MLP neurons of a small language model. Each row is named by its layer, matrix (up: input weights) and neuron, and shows model dimensions 160-287. Each number is 200 + 40 x the weight over its row's rms, rounded and kept within 0 to 999.
After each neuron's rows, "fires on" lists the tokens most often at its 100 highest values on Wikipedia text that the model never trained on. A number after a token or word is its count.

L3.up531,198,220,195,247,163,196,189,248,196,170,188,221,196,150,250,129,172,181,249,195,103,264,236,235,220,193,204,213,148,170,178,205,194,201,198,220,177,255,162,191,209,167,252,198,220,165,170,191,198,176,208,205,206,188,201,174,175,174,221,231,189,191,232,289,164,164,225,256,169,248,208,182,251,216,248,156,124,170,121,235,269,208,263,184,199,191,232,197,163,205,234,191,183,241,203,234,199,168,147,174,156,138,191,279,280,211,245,159,164,207,153,194,190,150,198,220,280,172,186,196,189,200,266,141,178,140,192,210
fires on: "s" 22, "lo" 17, "es" 7, "per" 5

L8.up580,211,226,143,276,208,194,203,191,257,210,194,190,296,170,176,121,169,113,138,193,211,269,88,233,270,283,181,209,225,167,179,117,219,198,251,192,207,192,199,178,241,188,205,186,186,241,175,250,267,282,222,181,166,205,157,277,179,225,196,207,169,173,147,166,205,243,197,130,217,267,183,190,221,176,190,212,184,198,204,181,199,202,190,267,178,203,201,169,154,188,154,190,167,208,213,214,180,264,186,184,207,257,209,213,201,223,156,276,162,185,118,116,185,257,180,165,184,204,229,193,250,128,258,228,220,198,149,184
fires on: " " 36, " E" 10, " be" 7, "ö" 6, "9" 6

L2.up588,170,233,212,200,225,234,216,248,173,236,236,184,218,203,159,114,134,221,200,239,216,184,193,159,142,184,239,221,302,187,252,174,112,200,221,182,290,208,181,222,167,209,179,138,215,238,188,224,219,219,202,155,195,170,114,265,114,147,271,114,225,252,195,317,153,176,171,145,271,252,144,189,142,217,192,181,213,224,183,200,157,181,190,116,213,178,254,245,205,216,121,201,165,170,212,216,185,239,246,261,195,240,236,193,318,187,182,224,246,205,220,152,222,152,155,234,123,168,175,201,132,225,195,171,209,213,187,252
fires on: " years" 17, "os" 11, "as" 11, " as" 10, " months" 6, "pos" 6

L5.up625,147,268,208,192,168,159,196,131,247,239,234,196,184,252,249,206,170,237,279,250,218,212,158,103,220,188,265,211,198,200,138,168,104,157,234,185,298,221,204,195,179,262,206,252,196,188,252,154,211,182,223,152,168,139,169,185,154,172,198,238,197,211,212,200,202,220,174,255,223,143,191,324,223,259,201,180,168,185,181,179,107,187,183,255,147,198,143,179,130,207,199,227,148,229,168,202,188,161,184,223,185,164,200,225,145,173,226,147,164,183,234,199,202,293,168,330,169,210,183,198,238,235,194,181,213,164,199,203
fires on: "'" 21, " the" 17, " United" 10, "al" 7, " Saudi" 4, " Russian" 4

L3.up153,147,158,219,167,293,276,218,160,166,285,232,245,250,164,157,237,237,217,287,270,272,214,281,163,117,245,212,211,304,266,211,190,182,255,195,208,221,287,174,229,248,219,186,237,202,199,202,241,160,129,250,107,187,180,220,179,172,173,266,164,226,151,252,213,148,174,214,166,158,202,223,193,173,181,179,182,153,208,179,186,217,226,159,243,213,225,137,196,302,146,195,218,160,233,198,189,246,217,182,247,199,178,174,196,170,165,249,223,193,151,214,228,179,224,217,161,202,243,163,176,153,161,165,134,165,203,224,172
fires on: "-" 72, "ul" 13, " of" 13

L3.up72,239,276,158,177,164,191,249,186,207,225,206,145,257,134,160,216,141,91,216,247,229,200,241,202,202,194,140,205,236,205,201,259,160,254,153,200,105,136,189,142,161,176,211,129,222,206,225,205,204,164,273,121,242,213,201,221,215,208,190,189,218,203,236,166,251,235,212,199,204,217,184,148,201,200,274,205,236,277,225,182,241,212,161,183,310,113,258,204,228,208,245,151,196,246,180,214,133,162,211,150,225,190,222,218,253,244,217,261,246,118,227,101,240,165,242,251,201,176,163,232,184,230,193,196,181,229,196,226
fires on: "born" 42, " of" 9, " born" 9, " located" 5

L2.up638,194,189,225,191,184,172,221,246,166,192,236,194,199,218,195,203,145,230,206,179,249,255,155,236,190,176,176,165,218,129,283,238,154,209,187,118,197,230,229,236,193,139,168,163,167,224,173,180,220,104,149,204,229,195,201,123,174,193,237,220,197,226,178,87,245,196,186,203,117,227,221,196,244,224,172,124,277,171,206,180,183,211,224,266,142,217,181,161,184,190,131,241,202,205,209,147,62,218,197,217,187,227,214,145,218,246,340,184,300,170,254,191,246,150,240,298,220,185,246,223,165,219,200,196,266,223,184,246
fires on: " air" 15, " Al" 15, "al" 13, "ar" 9, "See" 6, "il" 5

L5.up675,160,182,176,207,193,236,306,240,226,154,184,195,198,164,133,175,197,184,182,199,209,222,172,199,196,189,179,284,196,198,265,174,119,194,158,241,242,224,226,204,228,274,208,238,185,252,265,180,206,201,189,164,208,194,242,292,203,135,174,157,150,209,206,196,276,165,244,159,173,206,224,209,217,242,229,142,144,130,197,215,191,184,228,183,209,175,163,167,244,219,174,187,192,206,173,279,137,226,198,189,261,259,217,185,142,255,208,230,165,154,143,177,210,190,242,280,196,197,232,172,179,136,197,226,298,122,239,188
fires on: "s" 48, "er" 11, " it" 8, "i" 5, "ir" 5

L2.up451,200,146,197,198,188,190,124,232,176,131,237,201,186,227,169,181,171,198,232,244,231,181,283,203,203,220,259,191,132,194,169,165,257,141,163,187,192,183,255,212,159,199,266,196,178,178,162,171,150,177,235,213,254,134,217,186,184,243,269,165,189,304,216,201,217,146,165,253,236,250,207,258,189,185,182,203,236,212,152,150,152,261,278,244,215,162,181,178,146,211,145,182,178,150,186,229,269,223,162,131,243,226,186,159,224,162,296,224,153,242,239,293,232,206,170,200,191,266,166,111,171,119,145,172,170,209,239,176
fires on: "l" 12, "st" 12, "==" 9, "sp" 7, " Real" 7, "iti" 6

L3.up475,163,170,236,251,266,169,272,195,122,206,208,206,96,252,158,163,246,292,169,195,142,247,226,167,183,200,139,224,183,253,203,232,245,160,176,176,211,145,136,172,188,188,236,155,253,225,221,236,151,290,277,273,191,168,196,254,164,193,202,167,183,86,184,252,163,193,214,164,234,240,169,182,271,245,232,187,210,237,113,201,156,220,170,182,201,187,217,213,195,182,177,141,217,175,226,248,163,194,216,196,184,182,220,174,218,193,198,185,106,243,168,182,145,171,163,283,192,175,172,132,230,218,216,201,298,203,217,204
fires on: " World" 18, "ian" 8, "n" 8, " European" 6, " Asian" 5, " American" 5

L2.up372,170,189,216,214,173,169,160,213,178,215,186,205,192,186,262,184,186,212,224,241,235,182,194,273,157,190,244,199,198,194,171,132,199,200,253,241,260,214,122,185,189,189,242,215,270,257,145,224,230,195,216,174,225,190,160,158,188,134,206,164,184,136,199,153,241,185,117,183,143,176,191,169,158,245,207,135,211,239,138,174,176,192,228,206,171,215,218,139,213,235,193,234,194,215,211,259,202,146,200,201,126,220,278,234,268,194,199,196,189,141,162,260,256,202,216,241,159,279,271,235,273,233,239,239,212,214,240,214
fires on: " as" 22, " with" 22, " including" 14, " include" 7, " alongside" 4

L3.up606,278,190,212,158,195,168,201,190,174,165,222,216,208,182,185,214,197,227,213,215,180,178,225,138,174,227,197,210,215,107,216,193,240,212,293,255,175,187,303,171,217,207,242,244,201,182,265,188,214,250,220,225,274,215,142,253,181,177,260,228,219,207,216,203,179,115,273,182,329,191,249,235,239,194,164,180,195,198,161,176,190,163,209,213,213,189,153,170,202,217,221,135,158,209,165,197,142,175,124,135,190,213,224,212,255,180,157,162,203,236,118,144,247,180,236,171,198,201,191,219,187,234,139,121,207,250,298,180
fires on: ":" 20, "st" 18, " over" 11, " St" 10, " as" 8, " and" 7

L5.up87,280,187,125,218,285,220,202,182,162,177,215,146,221,185,236,259,192,180,173,254,209,121,216,140,169,177,151,221,148,162,178,227,248,243,178,223,205,132,170,216,206,236,161,230,201,216,190,229,249,203,202,141,205,243,169,215,251,155,171,261,198,180,280,141,220,108,203,215,94,177,197,185,205,214,164,200,193,207,199,196,197,213,203,235,239,226,224,155,198,195,156,261,224,233,201,187,162,150,218,182,142,187,213,164,222,201,203,207,208,109,157,280,105,246,185,220,201,186,233,162,164,123,182,133,227,200,228,233
fires on: "er" 16, "r" 14, " on" 12, " in" 9

L3.up660,145,152,319,182,96,167,223,194,208,154,162,226,225,186,201,235,219,251,225,207,188,152,215,168,236,229,201,220,254,189,214,147,275,187,208,197,211,184,202,200,181,166,213,216,165,219,174,201,283,199,231,166,220,200,140,222,164,188,214,209,272,208,259,178,246,200,252,215,174,185,243,212,226,176,234,131,210,222,193,195,219,190,200,222,124,162,210,186,219,234,204,216,206,195,202,235,239,165,217,170,266,190,168,209,197,182,246,306,167,199,219,214,212,220,176,243,212,217,155,120,206,177,170,184,211,191,201,184
fires on: "t" 29, "at" 22, "et" 13, "art" 7, "ca" 5

L3.up622,208,124,174,222,155,239,232,199,218,276,196,198,163,179,219,114,231,144,285,225,276,226,247,225,151,181,213,195,213,236,186,207,178,217,233,141,159,248,223,241,183,206,195,197,171,242,163,135,184,217,252,195,227,290,187,225,219,196,296,136,120,202,314,189,221,199,223,172,202,191,215,177,220,162,176,163,223,268,253,190,218,223,273,255,334,259,226,162,249,265,195,219,122,197,223,200,176,156,231,189,200,251,188,209,203,205,129,154,228,167,211,173,165,215,203,231,250,179,301,232,225,202,228,157,206,228,267,186
fires on: " |" 43, ";" 8, " Georgia" 4, " Japan" 4, " Victoria" 4

L2.up229,161,219,212,249,246,208,199,215,207,197,231,145,208,209,176,179,195,242,214,180,189,152,184,264,228,228,251,225,245,158,187,187,118,227,167,229,87,142,215,237,120,215,139,179,187,249,192,207,183,171,158,178,177,177,211,237,163,180,230,209,192,275,171,162,214,154,220,204,154,257,190,200,204,199,163,161,202,234,236,175,204,247,223,104,167,270,119,239,312,228,161,256,217,191,234,159,174,260,223,194,224,197,185,209,178,188,206,109,182,213,129,156,140,168,173,208,199,184,181,216,219,209,232,232,293,213,224,259
fires on: "s" 32, "er" 15, "d" 7, "te" 4, "j" 4

L8.up146,218,158,184,211,189,207,234,195,274,217,212,189,203,134,223,113,183,199,146,139,214,215,268,189,228,221,225,194,190,201,229,253,220,242,264,223,192,223,172,212,52,139,212,166,160,214,192,201,251,183,191,149,236,78,132,176,184,191,215,175,168,187,185,110,232,253,231,226,154,145,232,162,244,226,192,238,216,241,204,242,200,132,207,168,198,183,196,192,143,185,135,120,119,207,180,158,202,257,220,210,212,206,279,201,185,201,186,186,231,190,222,180,247,129,285,152,281,205,171,225,138,203,218,273,173,185,205,106
fires on: "'" 51, "0" 29, "===" 10

L5.up66,204,193,223,230,131,158,142,299,232,215,187,177,144,254,201,266,136,168,250,182,221,272,268,166,242,243,211,183,240,180,227,223,173,227,205,151,236,162,161,161,222,188,193,209,219,137,149,153,204,175,220,185,202,237,205,250,267,237,192,269,191,235,253,165,144,187,120,223,188,174,162,159,242,160,133,177,156,216,250,97,217,249,227,267,87,178,162,225,123,253,150,173,202,206,199,201,165,184,152,226,212,153,152,138,174,262,203,223,219,161,229,193,192,179,286,258,139,191,210,210,130,201,162,176,284,250,227,158
fires on: "e" 52, "en" 7, "a" 6

L5.up643,213,254,249,192,256,145,206,69,231,237,176,153,181,169,197,241,144,174,136,157,195,168,185,197,231,178,256,250,200,131,143,127,249,238,199,191,247,232,175,206,190,98,230,190,193,187,178,222,205,207,185,214,309,232,212,211,228,137,181,203,169,230,137,204,208,213,257,189,211,214,181,147,198,177,235,216,154,244,217,240,158,238,317,144,217,278,227,214,222,221,283,202,167,199,164,190,206,230,213,217,191,195,275,224,178,208,246,229,206,121,191,240,264,236,238,192,255,168,171,170,185,205,250,180,203,147,237,205
fires on: "9" 37, "s" 19, "'" 11, "1" 5, "." 4

L3.up49,153,228,172,166,172,137,221,162,139,185,222,220,246,189,175,195,261,210,179,190,188,252,160,191,225,265,139,173,289,312,170,175,115,200,229,115,265,259,225,240,213,240,185,196,277,181,167,198,202,180,280,190,222,221,213,273,151,253,170,183,282,208,184,146,170,189,134,155,167,148,169,181,133,201,164,192,211,174,194,210,183,234,167,223,192,158,195,197,199,205,255,204,234,236,176,208,153,218,198,191,297,196,243,207,196,214,191,213,116,118,155,212,223,187,253,208,164,290,124,188,133,178,154,195,222,225,194,207
fires on: " of" 24, "ber" 12, " Karl" 7, "ut" 6, "um" 6

L2.up36,176,199,226,184,266,245,208,210,206,189,180,175,222,260,236,177,248,179,195,208,169,194,217,148,268,177,203,161,286,130,100,284,229,242,186,201,193,173,165,185,224,153,194,196,175,251,127,226,152,235,201,245,296,263,183,262,209,219,126,176,241,236,197,240,245,205,222,242,226,194,206,213,162,180,150,226,190,164,237,175,170,168,264,186,224,150,278,157,182,183,185,220,159,227,232,262,214,145,123,164,162,179,199,287,217,207,215,187,286,166,266,207,222,181,219,245,227,201,223,236,190,162,222,169,138,221,195,170
fires on: "." 68, " du" 6, " result" 4

L3.up1,164,220,136,199,186,180,211,206,239,210,197,151,225,238,260,231,206,186,206,155,249,190,219,214,139,201,160,208,196,223,127,221,231,201,159,114,323,181,271,217,256,178,270,218,231,198,240,227,155,221,290,157,224,218,169,136,219,132,146,224,229,189,217,145,157,206,203,205,259,202,205,184,204,203,152,154,196,212,223,147,232,241,297,181,219,168,138,186,164,228,313,92,205,175,224,228,232,230,204,226,236,241,205,152,206,157,186,189,229,217,238,245,225,180,211,265,171,230,248,192,157,194,143,226,115,144,229,213
fires on: "on" 15, "ia" 11, "li" 10, "a" 7, "im" 6, "um" 6

L8.up488,232,172,189,243,201,206,174,217,268,206,278,238,187,259,180,195,211,145,242,247,241,192,235,255,204,180,215,193,200,190,211,162,147,222,204,155,204,153,148,175,163,163,219,227,263,211,231,220,201,208,275,210,178,198,141,262,215,169,136,162,203,185,155,194,154,263,239,168,130,115,230,207,194,237,251,235,182,218,136,148,96,210,162,183,194,194,233,230,193,165,217,194,207,193,217,249,168,205,214,172,97,216,184,245,189,194,226,122,184,53,208,135,207,232,225,227,187,195,211,153,260,111,243,230,251,174,199,167
fires on: " a" 30, " Pa" 15, " Me" 14, " is" 6, " me" 4, " as" 4

L2.up570,123,250,230,186,120,189,188,181,168,233,200,157,223,215,162,152,226,187,190,141,136,205,167,242,215,161,180,181,239,199,219,215,214,216,212,254,243,202,151,249,171,188,69,188,211,193,181,204,178,206,154,194,242,141,246,233,203,198,173,203,193,207,182,223,249,213,205,145,189,249,225,167,226,239,170,111,202,106,219,190,96,172,198,211,189,193,265,265,163,274,196,223,198,279,162,265,240,212,190,188,237,220,224,197,242,205,143,198,183,236,248,270,176,217,148,247,257,307,157,213,231,111,266,216,246,151,204,202
fires on: " from" 28, " Mill" 7, " Fall" 6, "ell" 5, "unk" 5

L8.up697,212,203,198,158,153,222,261,195,133,239,216,259,186,180,187,269,198,195,278,186,189,245,189,201,167,169,162,217,205,161,169,171,183,237,188,149,118,154,157,131,241,204,219,268,199,207,193,173,170,168,181,194,141,243,89,228,241,223,161,187,147,302,173,163,176,210,243,182,170,179,221,213,224,249,210,279,129,165,213,152,190,201,235,173,249,132,222,133,152,186,221,225,195,250,217,212,183,118,170,163,205,215,267,201,228,151,212,195,215,133,148,101,222,187,200,206,264,169,194,193,153,265,188,255,246,250,158,220
fires on: " A" 24, "s" 17, " announced" 8, ":" 5, " died" 5, "ed" 5

L8.up334,217,212,185,249,138,220,232,197,173,185,263,257,241,182,237,247,166,256,201,231,191,185,174,152,272,84,190,219,172,232,113,199,138,152,141,152,146,186,238,236,157,163,175,194,182,170,118,218,181,181,243,164,231,215,125,230,208,207,208,164,166,206,186,189,268,135,151,206,245,193,242,175,165,231,191,287,183,161,196,217,201,216,232,136,186,226,270,283,272,226,168,228,222,190,166,198,138,153,253,183,194,231,146,228,229,195,177,183,188,223,208,204,268,219,227,168,204,169,156,241,212,211,190,185,165,225,201,212
fires on: "s" 29, " P" 11, " Pa" 10, " Gi" 5, " Pi" 4, "μ" 4

L2.up140,202,203,191,172,213,188,217,192,178,148,246,166,264,254,161,164,180,242,189,229,226,144,156,198,204,237,183,246,167,250,170,177,230,154,196,176,181,211,234,199,264,206,168,149,176,291,206,302,128,153,281,190,231,249,195,184,142,262,166,197,128,246,156,228,170,220,214,186,156,145,211,244,106,216,230,174,180,209,162,201,265,111,254,218,156,166,214,90,215,136,108,239,247,271,212,216,221,183,141,195,215,156,318,239,213,200,169,162,244,208,231,194,174,205,172,168,161,166,244,175,183,175,163,111,156,255,256,232
fires on: " Team" 30, "tro" 23, " finish" 4, " Swing" 4, " there" 4

L2.up369,235,180,259,193,227,250,203,181,150,148,233,186,213,172,202,197,170,245,235,203,151,157,197,167,146,124,193,136,189,141,235,176,205,254,228,207,200,258,234,153,150,210,168,267,194,169,165,239,192,239,155,235,197,228,118,202,213,160,195,202,235,169,229,178,196,207,207,139,217,251,259,261,223,212,185,138,272,204,176,203,200,211,170,186,300,180,254,265,224,274,159,245,206,154,157,155,243,161,164,202,204,136,187,198,221,259,199,275,134,233,239,139,244,209,234,265,179,227,235,165,229,229,231,144,175,210,156,289
fires on: " than" 14, "ding" 11, " over" 10, "ing" 9, " to" 7, "izing" 4

L2.up225,177,120,108,217,166,181,144,180,240,246,257,162,142,140,136,207,181,183,205,177,139,205,210,231,223,202,284,175,214,176,192,134,163,220,164,205,208,197,250,158,195,239,264,116,257,187,154,214,211,202,204,276,200,190,211,224,124,121,234,197,224,149,178,209,238,179,121,183,199,182,214,276,200,242,167,147,147,155,165,192,204,139,256,241,240,228,173,149,195,224,182,214,207,84,209,216,249,220,190,150,187,160,262,249,171,248,148,190,166,141,203,204,126,223,197,207,245,173,162,214,215,208,189,218,158,185,201,215
fires on: "," 30, " as" 23, " or" 6, " include" 5

L3.up116,241,205,135,269,240,297,261,218,220,162,176,232,226,167,187,148,171,172,226,176,168,151,233,222,244,191,224,200,182,110,180,203,191,116,182,215,167,196,217,195,183,241,186,220,196,220,137,207,170,214,202,174,151,242,224,187,162,161,148,257,197,186,217,159,245,252,194,182,133,222,235,240,191,177,190,177,182,216,157,217,278,251,205,223,225,188,143,180,182,170,189,173,199,175,197,217,222,200,119,191,227,131,153,229,170,185,281,184,154,166,296,260,190,237,179,186,272,174,264,198,193,142,182,134,144,186,187,212
fires on: "ul" 34, "zy" 14, ":" 12, "." 6, "y" 5, "aw" 4

L2.up276,163,242,213,216,203,181,149,263,214,175,217,160,251,211,186,97,281,168,210,145,165,170,317,182,188,181,144,178,203,257,119,219,205,281,238,161,226,217,244,199,158,186,171,148,151,219,228,163,185,159,183,161,218,192,227,254,214,215,176,186,137,239,269,253,202,165,201,209,172,127,153,215,222,123,174,201,189,142,160,184,136,217,232,61,176,265,202,197,130,232,271,327,227,225,164,250,187,146,144,213,168,201,211,173,259,242,224,173,235,236,229,266,199,273,172,173,250,254,205,213,261,225,203,131,137,214,231,221
fires on: "," 38, " |" 19, "." 15, "^{(" 4

L2.up335,248,216,106,255,242,261,234,245,147,181,205,199,297,221,274,226,195,155,276,148,199,175,171,156,173,181,160,125,150,203,153,182,166,211,226,230,173,203,247,248,147,193,249,272,169,202,215,187,310,209,151,175,144,221,164,194,206,151,192,148,209,202,243,207,209,194,298,179,173,154,231,259,262,201,174,265,99,225,224,156,202,238,240,202,208,169,208,60,176,196,203,135,228,133,198,196,275,218,204,198,194,193,252,144,207,239,210,167,210,198,289,97,183,248,182,198,204,160,197,193,113,180,185,189,221,202,198,162
fires on: " one" 24, ":" 18, " three" 7, " two" 7, " four" 5

L3.up233,218,199,237,206,115,222,267,134,261,202,220,195,226,152,174,207,225,147,224,256,191,166,275,188,199,213,213,183,256,202,144,207,199,224,151,259,217,250,205,231,258,181,157,219,153,250,277,156,218,171,228,218,246,195,166,268,213,176,167,249,231,122,278,239,134,171,266,232,167,207,271,256,162,247,211,192,232,173,205,123,230,198,254,199,188,269,221,129,240,238,207,175,171,172,199,200,114,189,209,195,211,157,177,173,141,183,280,196,144,123,244,180,222,194,155,195,241,162,142,232,227,176,206,251,228,281,225,265
fires on: "gen" 18, "m" 18, "g" 10, "ig" 6, "k" 5, " |" 4

L2.up15,227,193,200,187,171,219,191,116,156,268,277,168,144,161,226,200,155,223,218,161,172,212,212,176,188,235,225,199,189,257,223,181,262,231,207,218,191,249,210,257,208,184,205,193,141,196,151,151,213,163,246,178,211,197,143,210,262,196,153,171,238,164,283,246,166,227,246,171,225,191,84,196,255,219,176,259,173,245,150,202,151,207,160,198,291,110,182,205,241,148,238,226,156,252,141,224,210,233,225,298,163,181,188,112,180,215,265,238,152,179,260,132,240,317,218,235,244,227,205,246,231,249,242,196,262,153,212,156
fires on: " of" 67, "---|---|---|---|" 10, " with" 8, " is" 4

L2.up106,160,264,225,193,194,216,178,219,263,165,207,237,236,188,236,210,195,171,272,147,160,162,197,177,199,204,187,251,156,233,176,207,261,155,227,125,154,193,158,193,212,213,145,249,170,162,198,159,232,196,192,162,145,216,189,130,160,198,236,150,123,200,155,247,233,252,257,262,173,170,224,201,226,221,260,216,176,224,247,120,250,248,188,194,250,213,201,195,175,239,237,204,203,181,138,193,207,219,238,234,193,167,178,208,201,177,216,131,280,126,244,180,213,187,205,129,197,131,215,231,217,191,187,198,242,161,246,258
fires on: "s" 26, "ers" 14, "ler" 7, "es" 6, "ists" 5

L2.up594,194,180,174,172,134,135,127,180,229,154,188,223,194,201,166,263,203,198,166,149,184,219,238,210,209,138,204,243,280,167,188,270,194,248,181,231,240,184,170,195,237,213,170,221,237,229,270,205,264,235,236,181,188,231,190,121,251,182,148,203,233,243,206,201,212,204,221,192,170,157,243,194,147,202,198,181,191,236,111,272,181,208,173,280,153,168,112,150,169,322,192,281,235,231,161,121,208,183,227,181,224,161,306,189,148,174,190,187,200,174,205,187,266,140,182,207,208,282,229,210,199,202,105,212,179,185,131,253
fires on: " January" 46, " February" 12, "ult" 5, "." 4, " July" 4

L2.up702,159,229,191,156,212,178,179,204,114,199,214,191,260,218,185,179,220,197,186,220,270,235,264,246,180,221,188,196,223,190,216,203,185,227,224,193,116,213,217,216,250,205,220,123,202,237,215,152,292,208,143,179,164,139,225,132,188,187,255,200,144,220,140,204,138,257,230,128,164,224,156,185,229,170,160,249,197,142,207,184,203,246,173,200,245,180,175,167,137,170,272,207,190,197,202,197,106,292,212,191,202,194,173,231,205,180,241,212,204,290,203,187,171,208,219,210,178,223,222,297,207,192,239,183,211,240,282,254
fires on: "yl" 23, "ol" 14, "ul" 9, " where" 8, " map" 8, "od" 5

L2.up80,143,178,165,205,152,225,222,287,254,129,181,166,118,171,199,194,211,184,152,199,235,234,230,150,237,191,160,190,160,264,181,197,252,178,241,169,170,208,155,171,271,194,176,233,203,256,206,169,191,182,140,235,190,202,219,228,218,181,151,255,224,271,197,202,192,186,215,124,175,243,218,217,186,221,261,210,223,109,202,211,145,156,136,287,202,159,168,200,177,144,224,185,180,237,261,192,153,174,219,157,169,210,247,182,154,162,197,205,217,230,207,198,237,241,208,126,218,223,179,154,160,258,202,303,211,228,217,234
fires on: "um" 36, "gar" 11, "y" 6, "ion" 4

L8.up214,194,141,154,187,179,204,192,148,180,234,205,118,161,155,129,160,139,208,207,233,249,192,173,227,235,235,259,157,196,250,243,168,192,212,172,184,167,203,148,179,152,208,216,213,242,167,275,185,157,210,281,245,239,215,183,262,145,160,259,239,159,156,225,213,169,264,204,129,136,197,248,233,228,196,274,212,223,152,164,227,172,200,104,178,177,196,156,157,173,241,155,162,167,207,190,210,138,175,153,223,242,142,189,242,250,223,213,179,224,201,179,214,193,248,216,201,191,259,181,221,242,146,142,135,222,171,178,152
fires on: " de" 38, " S" 23, " K" 7, "em" 4

L2.up274,179,160,169,280,169,158,277,194,210,208,173,263,228,191,268,240,164,155,261,196,158,190,219,218,182,220,161,171,258,244,206,163,164,195,219,191,248,166,153,238,217,247,138,244,188,199,159,182,222,110,222,207,264,254,160,205,242,166,176,169,232,262,248,214,143,155,115,172,232,216,156,198,304,172,170,221,198,218,238,184,210,194,194,142,242,273,215,205,200,200,214,216,160,275,191,192,145,176,103,185,98,113,237,138,183,182,237,190,172,210,180,193,226,240,286,262,133,195,185,266,197,253,247,185,202,186,207,155
fires on: " then" 29, "the" 10, " go" 7, " later" 6

L8.up160,223,198,166,255,168,274,268,196,191,257,140,183,224,191,198,212,204,166,187,182,220,221,266,188,199,207,170,170,234,183,215,198,236,129,168,209,174,174,170,146,214,214,274,280,178,165,157,250,150,209,225,166,183,184,166,190,207,216,152,317,211,262,206,217,198,193,130,194,150,179,272,191,192,183,139,252,260,163,164,173,182,210,183,195,174,215,167,252,161,163,174,171,145,240,200,247,236,219,207,237,180,250,209,188,249,182,109,210,219,191,229,220,129,201,227,243,160,174,255,179,281,193,186,204,172,224,179,182
fires on: " J" 28, " F" 16, " on" 5, " of" 5, " K" 5, " W" 4

L5.up392,261,252,191,221,148,141,179,203,205,171,174,162,145,231,186,248,196,121,201,201,195,174,125,166,175,241,176,241,169,239,172,111,178,208,277,230,134,236,193,193,177,158,227,255,200,167,157,240,154,177,222,304,117,211,200,180,177,184,173,168,198,188,190,269,178,272,201,169,194,237,243,176,202,235,184,206,194,209,213,190,210,205,189,202,205,122,172,183,192,184,243,193,203,205,212,243,180,278,218,234,110,102,284,239,241,255,267,207,237,167,234,200,212,253,237,92,233,216,155,143,219,321,217,233,244,214,220,282
fires on: "d" 57, "R" 11, "s" 5, "n" 4, "st" 4

L3.up298,165,255,315,122,162,240,232,212,279,173,237,282,172,214,216,171,204,198,202,206,228,227,176,185,282,183,148,242,175,222,198,207,203,230,176,151,178,157,169,165,139,214,218,281,234,213,217,202,216,197,176,224,236,121,142,145,181,201,233,199,220,209,239,205,256,239,126,169,199,228,169,214,201,103,223,246,140,197,177,174,205,164,177,233,213,179,124,146,248,228,113,138,233,161,152,202,203,198,131,204,223,222,232,150,203,186,274,213,167,133,167,220,173,138,162,172,222,180,209,190,196,165,182,236,242,194,185,245
fires on: "6" 39, "em" 10, "om" 7, "rum" 5

L2.up726,189,199,132,218,228,145,180,132,197,246,200,149,164,261,180,188,144,209,197,162,162,135,268,202,196,223,244,203,236,179,206,218,187,233,229,166,182,267,229,211,219,183,215,215,176,172,231,215,191,196,285,229,203,132,237,228,176,160,188,157,223,230,187,197,206,255,285,191,158,169,142,271,181,243,185,90,222,238,170,213,220,223,140,201,121,201,254,166,112,212,257,170,181,193,204,215,219,187,196,263,216,209,157,182,221,117,180,184,177,183,132,159,213,150,166,180,216,183,240,175,229,200,224,136,183,168,228,209
fires on: " =" 32, " over" 12, " Sea" 7, " c" 6, " Home" 5, " sea" 4

L2.up386,232,241,175,189,149,215,163,173,146,197,193,281,127,214,196,184,255,176,150,271,185,234,185,247,187,226,171,158,214,171,212,187,300,257,125,168,221,192,221,198,210,237,197,160,155,180,175,191,221,198,215,158,229,171,103,163,171,185,247,163,125,216,167,210,153,148,233,217,215,224,214,275,237,205,158,184,207,200,206,182,182,205,211,174,198,210,166,163,196,192,163,247,255,193,194,227,161,231,182,152,193,193,156,151,246,194,200,208,225,225,197,124,211,190,230,169,203,211,234,182,186,211,146,152,373,255,133,202
fires on: " re" 22, " out" 21, " through" 14, " over" 7, " Format" 5